config.yaml
n_layer: 9
d_mlp: 768
attn_scale: 0.177
bias: "all"
tie_embeddings: false
init_std_o: 0.00884
lr: 0.00205
grad_clip: 0.5
warmup_steps: 323
final_lr_fraction: 0.0
MLP neurons of a small language model. Each row is named by its layer, matrix (up: input weights; down: output weights) and neuron, and shows model dimensions 80-143. Each number is 128 + 24 x the weight over its row's rms, rounded and kept within 0 to 255.
After each neuron's rows, "fires after" lists the tokens most often just before its 100 highest values on Wikipedia text that the model never trained on.

L3.up412 [118  86 123 161 134  85 131 124 138 138 118 142 131 131 101 113  93  96 129 134 148 114 126 120  93  44 118 142 119 131 142 124 194 149 101 102 133 144 124 108  88 128 150 113 131 162 163 138  90 171 170 153 154 115 120 113  81 145 150 146 104 121  96 112]
L3.down412 [ 88 119 115 103 112 137  99 116  89 144 170 108 149 132 129 114 151  84 133 109 115 143 117  98  93 152 118  77 142 136 129 122 149 141 135 118 136 132 108 122  94 151 121 141 125 111 139 118 158 126 132 131 125 142 156  87 123 146 148 112 126 124 104 136]
fires after: " co", " F", " de", " re", "F", "s"

L3.up93 [104  57 139 112 154  94 112 104 138 127 121 131 139 108 125 145 109 101 103 168 132 113 116 147 145  81  84 124 136 124 121 133 139 152 124  94 121 103 124 100  95 107 174 101 106 150 109 158  87 170 111 138 185  99 128 128 104 119 152 155 165  88 124 124]
L3.down93 [138 147 139  98  73 111 123 156 126 196 102 118 130 112 142  91 167 156 108 116 137 151 154 119 134 150 144 133 107 136 173 126 128 151 150 140  89 133 134 127 151 179 135 142 129 122 163 106 142 129 117 120  91 150  94 163 133 152 138 143 141 120 139  96]
fires after: " co", " to", "lo", "ce", " Co", "mo"

L4.up543 [154 136 125 144 156 123  96 119 148 124 103 120 147 114  91  91 100 101 147 135 125 145 155 110 157 187 150 137 112 140 123 113 153 146 106 153 146 149 146  82 127 118 141 155 168 161 138 143 118 121 139 139 144 119 127 125 149 156  98  99 140 120 138 109]
L4.down543 [140 129  99 136 118  99 132 132 113 144 119 157 116  89  85 119  90 139 137 157 127 141 139 195  84 145  33 159 154  75 105 133 138 152 137 170 155 167 146 100 143 153  81 165 137 129  98 148 111 139 125 112 111 156 138  93 127 146 142 109 127 130 121 178]
fires after: " ", " de", " un", "ta", " V", " ("

L3.up545 [124 105 145 138 127 163  98 108 118 141 101 130 162 109 131  88  94  83 127 135 121  98 130 123  91 163 150 123 135 100 148 120 113 145 140  97  69 124 151 117  91 129 138 130 134 160 122 148 127 129 118 131 143 139 141 143 137 140 135  96 113  86 150 122]
L3.down545 [145 109 127 131 118 140 135 151 169 104 129 177 111 124 125 125 125 114  85 107 161 147 129 110 124 142 140  99 156 150 137 103 128  88 179  88 126 122 150 112 107 107  89 143 138 145 160  95 142 102 135 124 145 108 125  78 129 142 152 128  98 112 146  98]
fires after: " B", " W", " w", " b", " Ba", "B"

L3.up557 [119  98 123 159 154 106 100 111 131 178  84 146 134 142 129 145  64  87 175 139 142 158 134 174  84 133 153 101 112 136 178 128 104 178 131 123  90 164 130  60 119 138 132 132 101 141  98 138 109 124  98 139 144 152 114 142 127 111 104  63 120 107 153  98]
L3.down557 [141 126 122 124 129 128  90 101 136  95 162 120 112 132 137 138 146 133 112 149 128 126 103 164 135 125 105 148 107 133 132 139 129  74 100 141 129 111 151 127 119 117  94  91 159 111  92 101 142 147 123 119 112 117 172 169 125 112  94 162 129 131 115  96]
fires after: " ", "B", "-", " B", " b"

L4.up684 [156  86 134 136 158 123 171 145 135 125 159 134 120 103 179  90  96 112 132 195 104 119 146 176 140 132 152 172 127 107 149 122 108 178 115 142 128 110 133 119 132 109 120 123 137 129 152 138 129 152 129 139 170 175 142 126 138 134 126  81 121 137 136 112]
L4.down684 [132 118 132 169  78 118 105 157 120 108 144 120 145 123 100 158 107 160 142  88 174 138 128 125 153 129 105 138 159 138 127  81 150 109 112 135 104 138 114 112 141 153 149 143 141 124 158 126 191 170 114 117 124 112 128 143 131 136 103 146 158 136 146 123]
fires after: " B", "p", " ", "-", " b"

L4.up375 [162 102  97 120 129 118 166  91 152 142 109 143 131 153 158 121  69  90 172 141 125 146 126 157  93 139 110 128 133 150 127  99 152 120 116 144 116 145  87  94 140  77 112 120 151 159 178 154 120 165 125 144 139 122  83 134 106 121  87 120 103 119 166 110]
L4.down375 [162 155 161 146 137 116 131 160 114 130 103 197 172  62 144 166 111 172 133 145 180 127  82 121 151 144 131 100 113 113 119  94 123 125 105 139 137 106 178 119 132 132 140 165 142 144 172 142 136 153 134  88 132 135 107 148 123 117 132 106 163 126 137 100]
fires after: " b", " ", "b", "k", "s", " B"

L4.up527 [126 102 136 161 142 136 135 180  89 135  53 110 129 137 132  72 120  91  90 102 104  88 112  90  81 112  95 160 117 134 129 156 137 151  75 122 157 145 158  91 122  98  78 108 138 193 138 173 115 148 144 126 124 119 127 121 136 148  95 117 130 125  96 121]
L4.down527 [124 167  91 125 125  98 117 116 116 149 107 139 135 177 104 135 118 128 144 150  94  79 133 160 128 111  87 133 100 141  91 157 146 147 143 147 156 119 145  66 114 115 108 119 170 143 142 185 151 192 111 151 128 141 126 131 144 154 150 110 165  86 155 168]
fires after: " C", " F", " E", " de", " ", " imp"

L4.up525 [204 109 138 175 144 138 125 119 113 151  90 110  92 131 143 112 106 133 126 163 152 119 140 186 160  95 149 139 123 169 117 168 104 155 150 122 133 104 103 127 130  88 129  97 154 139 112 133 147 185 148 109 164 128 134 122 153 115 140 108 115 148 117  97]
L4.down525 [ 93 148 104 119 130 107 132 132 177  96 131 135 164 100 129  79 138 130 103  98 134 146 110 127  83 144 141 102 100 146 191  94 119  87 119 105 124 157 128 129 127 156 149 139 126 116 123 145 128  92 118 128 122  92 124 115 127 117 151 140 156 125 137  95]
fires after: " ", "-", "B", "ga", "ade"

L3.up17 [137  61 128 157 154 113 133 141 142  94 114 134 143 103 123 108 132 139  99 126 118 155  98 100 135 131 125 120 129 118 155 147 106 128 123 129 110  97  99 100 110 108 131 107 126 118 144 110 134 158 165 131 162 100 126 105 111 168 133 173 170  91 128 152]
L3.down17 [147 134 118 140 133 159  95 172  92 161 121 140 134  91 142 121 156 114 170 130 105 103 140 125 106 128 144  96 108 131  94 152  89 157 125 148  89 132 140  98 112 142 109 147 123 116 133  89 174 128 129 126 121 127 144 135 101 131  89 104 164 154 153 122]
fires after: " di", " co", " Co", " gr", "ri", "ver"